{
  "n_layer": 12,
  "d_model": 256,
  "vocab_size": 3575,
  "rope_base": 100000.0,
  "rope_fraction": 1.0,
  "qk_norm": false,
  "bias": "none",
  "tie_embeddings": false,
  "init_std_o": 0.00463,
  "init_std_down": 0.00463,
  "lr_mult_down": 2.0,
  "schedule": "cos",
  "steps": 7026
}
MLP neurons of a small language model. Each row is named by its layer, matrix (gate and up: input weights) and neuron, and shows model dimensions 128-255. Each number is 500 + 25 x the weight over its row's rms, rounded and kept within 0 to 999. Numbers have three digits each. A neuron's up and down rows have the sign that makes its largest values positive.
A block is one neuron, or neurons of one layer that tend to fire together. After each block is what it responds to, as a language model described it from the Wikipedia text at the highest values.

L7.gate61:533476542519519509495532509520530540487518480456476521501498446512492488505522533501511516478536483533503510473538495491481513437519503522488506467524502560499528465493519498516537497495534511464499503530501476508503473524456474500528466490529476480470479502502525532497485484513501514515506513505531511492546520537534529479459521517530479518534527474522509541488502527483476496525537
L7.up61:556525496532530525523487487513502562430498532478513513525481530501481507483496494540492498517480565452501505537527534503490488473493505505557524517496501509487510499495517486496458496547506485498448520518517516454498502522490462548502526529519457519478467473518485483513517495489492523451496480471492499468523487455533486548458497529520508458480522451510494506533477511479493528500529
L7.gate213:482475457481499535536534511490518539506502540492542516489517452522527459513529497521501456482532513471480531500481497516468485504445474536526498492520521506477544528473452504487487518519519548551467503593550516492523480487497482476497505516481523453519511485491463510457521506470501494481512503526504529546496486517504454490520488515506519490526470514497494501522515522461521470510538
L7.up213:496473511505500512472504518477489487496536511509509544482473503461512504487503522541515474502525522525528512494517498528523494510514510488521518445482466504467535507454488512517499479508510492534511529516500517519516493514471489490508508470511485454489467501515457532423497521465480513463516488545529497497484508517477481489510487488560498525519537516497494516518480480446510478548544
L7.gate215:539476496477511463500447509512477498438515482507487549505486498485478495512514476495505507499537488532475486502531482522487498483505491468502460492490537515526475520463498493538521478508486472502489501497512495527519524499483537504506479539497540491491515490498507519502502491481476477512495471465537522491514474543516515493512487484484519493534496492484536451485548501482495469507526
L7.up215:552520461464509470480525524490555510497481493458450525505505526518497488515500507491438474528529455478494520481492512524478511524523496527515475493509515521491550484527498488514490452483505527527504505466475501518532490478545488524523489527511503477451451477483511491514504469460495506531494457495494517554468530510500460508517505521517502515493527505492533451514457484509509494470504
L7.gate280:491545495506508508493519498505490504519477526492529514500533516504522555485471478513535511507475529477459473466512529492518494502499473531514527515489518520473466481470518488503483463510511500526497533493509468511487497510471486497547480516475486519489511465500511557536481479497523544481454468517533480509546537527476470531499478479491460505510477502477516499511520497486462462469462
L7.up280:513507548526513508541553494480507507514500494478496507475474490518455494517505492529472564547502458530493504516518490480500504476497486531509530491459511527522508487469497485512528430499512489493468511529488461505508540528511475506533504547523463510492528570468518521492502496471463542500496478517495516527480514461495467516514494527458465470518534493495470504531458445505502464484507
Description: Final subword piece that completes a word split into several tokens, such as s-and, Wiscons-in, Toron-to, Carol-ina, g-as, mostly inside proper names.

L6.gate262:527533486530482491511578485536482463488478535509486515552475504534502528503510505522542526522478500514523558488483533493506498495465559545490532490499487504484516508547520448479536475508487500510490526475492525561558477542474544519502506527563464462497489481478492541501495523486538500510505497530476492522539488485532497502475495494515497472507535516497492502516496482487501508480510
L6.up262:540495562503490515478533515528524507487484452492512533520547460515524494463498499457521511512511462490497521503512535498495518516513506484488517512514524499498486519475492493516520513485497490474557558489530545510542480468506502540502491513515488483531507480506519518497517478512518486493511426493463476539506489553513491522480507532503447513504489538498524537541494481527519482522510
L6.gate446:507510498542503488447546515511454483496540473524480551500524513501514525485510489492469506492488483486506474446536481544493515481487518496489471498503491528483490493430479473546486509511543495497543486496510490521534485539473548539505511522489482478506528505504517486475520491477498531482480479512499521494537531540494526477461589520503502534482500510532534509531524487501508508510492
L6.up446:531498567516504470490516443484500462513466506471494518539462466531472501438513469470504496496462485500526500523478500507527526498482509536458512472514511484477500488527564513535501497498504515481528516489518502519517487514465465503547474523532433489492456529517557496486536468542465468485451507528536488454468459541488522493506486479500522476465506522474509500508490513508500485486493
Description: The last sub-word piece that completes a word split across tokens, such as tenn-is, Sunn-is, Filmf-are, glassw-are, Holoca-ust, often one that looks like a common word (is, are, at).

L4.gate25:489484537490525508466546476487479503492526480483488485514463497497514461492498555514514484507454505475530504510461523484541425512490493507517470494509521467498489522505510495464535508481481501498456505464526513487499472493490508581481505539452496478466478501525513510532545484519474488500532534457543487467566497530512515509484490474468532478487537452473493492532493466473574514480512
L4.up25:508472508489504506488498531463492516504506514530503496528547514528536493486494515527514448551489529476535523490529516492495454505504460481504519489558444489462486482504497484498504490484503502557506526450508538468496509524530488525514496503471494501462467478512508480514494485542542524493532480494512475448508504486494501471491487521465488475493493489531533491478451474523510481452473
L4.gate53:532542513527488470506510488470493515519468518483529469462518531530493501559504519486485508522503479499523515470493537503502510493488515494481469491514516505514502542510494507500462438495528507474489505501559489485484470523491472532485502518513483475497518514572493505435528545499532567450493529552516516521513485459502515507526501513511469484529485479512502518484498488509477464481500
L4.up53:531513534499516509492454530534497487524483513549496484461511489507515439463504489476513504506517485516498474476521557496521467467511472519482463462533468550510447481517493516505495460480516509484522524529527494490498463500509518506554524491544531514523515471505485517504504515481515547539474500482469523512554469494516488525483496495492495503502537506507478493488539474510487493503479
L4.gate113:474455444478465510468501535523469518499521541482509464484503486535528488516481490489523486512498524520526491494512519502479496520515494524511507497471478470510475497478468481504493510499477502500510490501536518494511458492503460547549517541494515491510492467508509510502509520477527568505485458513539537543509463467500467520496464469483450547509546490471545499562497482529502501510477
L4.up113:507470462544489484470540492514475520502511524497530487549503497527495464477481511496494501486488529515503501464499523543454489498495490520524497542517494515505486525497478498519485458492458538527511493514571521515459497502528446512551473526490509541549496502508443471491517529504507513463466418504468495528488532475475480467537511455507464505473506511455523528498525454511449497451502
L4.gate177:543485535564472490502466508488550508497548488507498512534509525488509517465486492501525482534512499486486506487460499511473519504476511486509526469476511497502476504485467497507504449510542454509520492466517477467507480461467532499508530493473473481506496490485506520509549476516521529482494512477520531501480518500515469509533558506476484511512519489540546543468462480486461527460513
L4.up177:498495474480513490493517482515471515503481554528495539493519499512537490528479454514452495535481486495538503497510503493502476528511497512503470506489498538515500510524506458506486512539527453502506495523546527505511479511501547532502474518496459483485508459493529498464529497513497537487494453551475482473493440543473470483525488516487442459514543529489533535520505504517476476503483
L4.gate402:471513490550494487486514480474464461492498529520485507518516475496515556507454536482465539486483490474486506470487463524479512528456546525515462457537519510492477522511497442515513514491525484489479532511520513479507530499545499500468466523508502443504519506482477472522523505489493505511529504497496478484500473482526547480466504507496493521506493398516524517492476541486468478474479
L4.up402:505528441436494531521480549478444566502461490516500502504485502499433533502533480529461517495521524470477510549475514512505486473476477507517499497487462521464538471500491467457485462483535531501492477493506512527537459453489492510507535486540519498505497476481473494476468496503490504427475510534476501498532478485495494510491480521525504511489484521476484513547487491503493474454513
L4.gate453:489512499495526537468488529522504458459505521528498436500499497462506521495515521513502500519546512520484471501447485507526528513514518514521478530477496564489523535487489492509533487504552523487496487502480477503495483481482507474482532506461519516501506450536478526468430547530493498478501453503501493508453489477505478506504555524485509488506529462480520464485503480477467514445483
L4.up453:480497515503502491477473566447515501473524520471521490510501454544475481526540524487499510506499504493471502486455501492550513516422512479490468492499503490469478488510511503495523451505503543538488511500486531468489520483506526496551482488513550524540490489493495496516554505514502489451545494486495483518539493514481525520435482525499482471483501525492537531487531525491555493494513
L4.gate477:465483525519535564505461542525480491452500554518486507505529470531489524507531526500480479534512503516500455519491504500508493500532469542530470466499483496501477541465464521498558473501537502542471499499497465461483517489507469516519501489491553517486513505498521477507488513467505489451491460496509479504526461505527452481500523483502487491455502492468432520475502501479533507508456
L4.up477:486472515492510530453537490498500523502496490474521448518497504507481476490499486484486486489546492484519511492514505520504499466480441539512503481494514460526494464483505452509503503508448465504512536474515487552530519474513506473518513536524526516491529504502478477510500539516476524504493488494477523475524494539515516523456530472520439464481473510482502490531504489463505513516538
L4.gate500:462511531509548525509531481542481492538480492480491482528543463556546481533447460473522522499523513491528522534512540512534529490489457541487483485541464465526529484462496534528499506514490499536481506474465518463537514513473502536477507499505507476503521494491521488515501539477499504518494475504499487464482489543493500514563490459483507516522458539484511499485520534502488469502513
L4.up500:450479478479486531458501480533493512502505483464500504481538481484510480508497467479470492499511503512506505474474491461482545502465526516522450493525480497504497507395523525481508497517450446511507522537546514500521483506530500494549520499500496488492474461495462502523515503504482471523495542478503485507528499540522499483469477493512516526513474476494537484521461514482475442504498
Description: Final subword pieces that complete a multi-token word, often a name or proper noun, such as Christop-her, Han-over, Mans-our, Comp-any.

L4.gate14:483528506493537499465539510575497494534502478487550523475476493483499478499504506530524504517538498482523474510467498488517493531488513511492526518515466531533527448518519494489488481470474478505521474516492468501459537474502540505492515512481475506475499540447497506509485519499499496464485474507529477495491477501533430460483500491492507484473497497493537494478491528549513462525519
L4.up14:459567491473458491485500494509478530500477489510554463493520470523480501507487454507519486498505489526464468510489504442473468521536452483559465478545459500471547504475514506522493522490477479498488470507488499503504541450484528519516506523541522503517498477545525509502451526509557499500492503523492508483495509491489470510500474487499509512498492451476503481466496516512458506506450
L4.gate81:535501503458497513508473518490503484478517461522466443537539501500517499489458503498451574487504513514481499496508509538503464525482480501502487572506511509520498544500531484529503502537490479492533509515497522486516544489469464510527476503505522506491474508486487549512459492481518467499468504460503506497514496518478502486543480466512524534462483461514526493561514550483483482497468
L4.up81:543498497480495496495476516524485495522494485503497506517489454541506504481487507474528526494505529530502486466555491535484483527520476484505475507498526537509473503500526496515521498523458507522506457500499526499500531468454496524511481462472544464504497491468450520496471543480493477477455489473461475455525510520457488511507515495485530544539471498522520507507485523480489492519509
L4.gate115:521517496491511502495519481509497519521491540497491480472474514505520474474547511490474509509514527508501475442540475531497500505528480542554472492500499493511526450511465511494509548477441495496443479520492482495435495515487476559485547496505490480463551492521509527543481521540482499532469466521487486470501483493552516507487470458517518491579516507523478516489520490534526474542464
L4.up115:508522497491502538493480488500499525508520540526480477520530537492486476538550527483468454459470505549532492495520452515496558511505485494467527536525522518443472468520494492542488474537468549467505501524470497515482498505511497503535513515541502460503518479507493442483493477510523500501456514524532517519518514458482517478540477459562492506501503544475483524486489477514524534444533
L4.gate153:467514508494495521502495495538478456539543453521495499497501526535510480518527480512571490529532541547514481518451517483503490534474522519549475484511490527505465505491505479518515516483503440496497488474486463546453533483489492505477522493465502524490479504512503497505452481509528475492455515523517486513488480473528524521516505519465559452554473491458475516496506450532501521542502
L4.up153:485525468532514527489565473490468498458504477491516454461522522524540549535506490499496473484521507489494558503491509479500488522463496493545493514500499512503515518520501518493482501496461493488464511501508537529487520487523513504528485515520515498481453523495482491528459478516484479532473485544520502510466508478556527482483554521533516487514503445490536507491496484514486493524501
L4.gate263:489503518475510521489525540514457527498494499472484481467537483462477475518518511507499495496512513473534505465462513511506499550492532487502462462531509519493523491531512504528525445477498515465534489523476523495475498489520544509524485496484545525496502487518461486510493545493506476487469475488492478467547468492501482514477497528546508440482466475494491496503501499512472503519492
L4.up263:464480453494526525477546520512463519518476477545482483544475502506455505513516494504534526519533495539544462517517477491519519477503533487507486441506513495512540482536478481494526466534476520472504483479517506446483477501486512530457510497453492518524531524539474460514510499463515477478540454519482475508524472450508457491520486512518502479506465486511505510509496475501491510533474
L4.gate429:509514472501473547544544487481460488520512511473522509509498462496515460536485509489525481492482496535538531491499484506515500501482501483497507504489502533489466478542493487521489490562499495501511478525532521491521531448506521495505483481492484527469498514506547521497491549474507522518515469473456504511494487509494501515510494489488519497471504479527487498452492463485537489498525
L4.up429:512519477395485450513527525419497504513510505504474492489484532487506488541521485515535485496508499515491515506482510560454454502505470519552473514460505503499470506493482461462474499478538484537491473517491500494447533481510514523474564504538490494474451531496543491515540489472507533534503492541487474473510477497490485524502461520477518452527493533532510501447464458546481501515477
L4.gate452:522522505491467511482543506506524493468484509519537491522502552485453483459486480473487512494439491480450469494555472512514498526498518509459486516454503571501503501515550511528525497506502460517514492540507481513491530503523489480516506534480465437546496527542481458461516481452513474507500505502486487531536488515531456511447466494513546495485498482503506492479528538515496483457480
L4.up452:505485521501440498517503550460516525471507478504516469539518520465482497471460480483496504506467514480508483486532509497460519513476489534431443550498487596505545505455511498529523488512485472477501509510499497508550490504471458488499513506483491480499530519519527469497496507461504495487471516531485487517532458490518473477461448504533534478509495542509504506514523521485488485471480
L4.gate467:499468478477480488514519480519480512529532540486493506505476535498477467469489463482493538476516480500534502552537549486484497549511472479551521497528503525504466486542519497519485538512473520498480537451500490513525521493555505526482526539514511510526437417502482505541512451457507519495504473552508477532541493517479470511480493550481516487523536450520495524490470493489475499507464
L4.up467:495498483493470454516504494504522521522543500511485482477524471523470474498433497544479490540528493451492469547542521484460504533461514499556494503532543525468479467519520501517469524504506499482486495482526508518462499504468494545494518523538470497476458488522498536515555495463484503537450533514486499486504499516424493464465450500468504511540478491489512498498501516482515481537483
Description: Word-piece tokens right after a capitalized first fragment of a proper name, such as Mar-y-land, Gr-and-e, St-. Louis.

L4.gate7:504506507508513480478492540484498494529482546489523497483497471520494491501448489492449490501524493545462503441550489538469529473515483480483478465480470509538495510503467492544540481488546534525554467507514476510481532501490453483499464535487477527459506498503536512442493502519486483481498480494481469486467524505460485484506457544555462481546503492483449470473496502461494507515495
L4.up7:474495498505508508508529499499501484519497497510486509529492511508487533530511507534555517500507521470527479495487475499558499538488561493514510480514493515553481476527484519521510496485497517521505492477495526483515566496489517475515526483510488452509503496472505511453490485470484506475520463505464463473504507512527523535471499541491441495541504480500482525502534527473535487481542
L4.gate95:517475501508484512491491504468465498485557520471506485501555495518491497502462483440483502456482504503541461499505475482513501511519515508491467542497505494444487469501464541488562488506520484488501492529500486529544508513464488480524512540469464489496476454502491502507472507496490482488505486486500480482473494520467513471481495521517446499462508488485535504512488487519514498460501
L4.up95:481540493480494541500495523513510507491465478491446502536525477500495528490545478452498507534520514472544485497540447543492523473527500530503447521496479487515484516498507504504541503486486492471514472511484507514540484490492440493520465457483525493500503475476547446511488453500539487458499476483493502500520491461502520469530520475494452518503534518494469487482497501482548472494528
L4.gate174:504503491488489492575481532479531529499491539455486509464499477522527505520497456467481469472458479478472481518459481500529525465509512495502533472491493463522518513515470510508546447530508487502457465493470493501483461517464521529509451520517529495529508483464536481505506548508524510441535517505499482493493515505502500483482526507461475510498516523463496486487544462450459504488478
L4.up174:487453475483497481557497469494481474535479490464497472529514427494505478532473475483464471496514470472510521484492503493545522514494511460507522455500477496520540465526463502480464482542483501512492506474452548506516504522461499493528528549557528481501478470472474500497503508485509525470478465459521494490510481526545509504505520551470490538475506499505529527519478535514468457495478
L4.gate198:493462512491488527492522519541480521505522528505505481507537499501522470490489477533496528489488514481540521483495546509459496442533512525536532518520514512530503495474496473496507437483505480527480520437495517492523479520513517515510478531510520498536513501525522453520473497475451457521459473482509468495500506502487471489522485553526491490527505536507526485491530477469518474481550
L4.up198:489465524463501497551501497526522508520468495483469474457522489478494534459520509529482490488489542480503473528479532478489489460473494497511532478488513510471447513498500496488482449502474496542469491500505487489535519505486532551504517512520498486514471477504532479562512544544483495528506494488500499466540484479477464526491496488495501510455517508506512500535542519469530485507537
L4.gate323:513506510498475514504530517516510540534484485551509517546477513505489525474496499527499551519516525520480534440548468507510507496490518517532511481516495520512496492449506488516479453515493528483560508548541480527504486541498442459531491487555524499497495496535530505472545500482456533526533504520472516484533493467493460524518521489494456503534473520491519493496514470479493485510569
L4.up323:546541477505509495538517506507515486504525500463510474519563491508528503537517532522476519498555520483530478472545554542519526522493451468513444513510485466525501506485525506475483501494504514497517513535533504479484498512506505457497536556536519503482486518502498536432515505501512522459471482479506508503543483464514489534512483505492492539496469466507499500502528482466491463458522
L4.gate384:500513519509512513490505541494484493555462492421480485529527508492533513540502510481468536533481513525518495515519476515527514509454505497533515491499519551557518536464482449527530483454462475511496554523504500511466503516505499500505504529523490502489526502490494504511475568484445477503498496476487514514498543489522489521479551545456473525453499516486501482475495522469511504506511
L4.up384:459495493491461499535511544491447500581468495510496510538524477494515534514487484515495473502514493492523506521484486510500545487505528524485510430515516519532501447476523473526505515497480472503518485518541495492487503482519502493489492508493455465487490570557538469542491524473456453493471497492531461509501507444519497501513519498501495503489462466493532488492497525456520555504530
L4.gate476:493480477492467462442556513529523472524494512480457470503496483494491507470458554523511494519489528513530492451503503500508516484477506506527514541479504509516508473503508465484483479539475505522478516526551523507501552506520454464549520457482477521478519485481511529540515491482482510461522538501517474518525481493506476532468542495535468499529508498526535530484507464482488514479468
L4.up476:504500435473473482451485473571516529481482532502483502470503473491512486467501461488459482482511514464493468493457544510495531536489517506477447490522508483501494526428487520480498492477507491539477512529520489522492527466508507477492492489525492496508512489506457463489483500496531533474489503509547487479514498487514502488544518512445484559525477472499517516541533502491500483481519
L4.gate485:525538468466493551527492499493510505522501507473463504528528503516511485497514560475494484496482492522489480460542494504488493497473505449514481479511493518538474491513520455509499509508540447496508527473518515474505519495495485520524547525545523526521480436482525473486480459512494496490485469486467478493519542513496505526473492498485499506517483491501544540491520460479524459479505
L4.up485:489528451489491532491492480503473463542517510471502529515503492472485519458514491493482525485456469490495488519550479516520502495509525491506525494491503543495471492506523457471507479508440502481539576552519513540481492457487475490471486498520504479503504478507479508477505520484480519495479485468520512463495481541494492514511530471508463458462489508532523504503523471444476505513478
Description: Final piece of a word split across several tokens, often in names and tables, such as Con-ference, tenn-is, Troubad-our, Comp-any.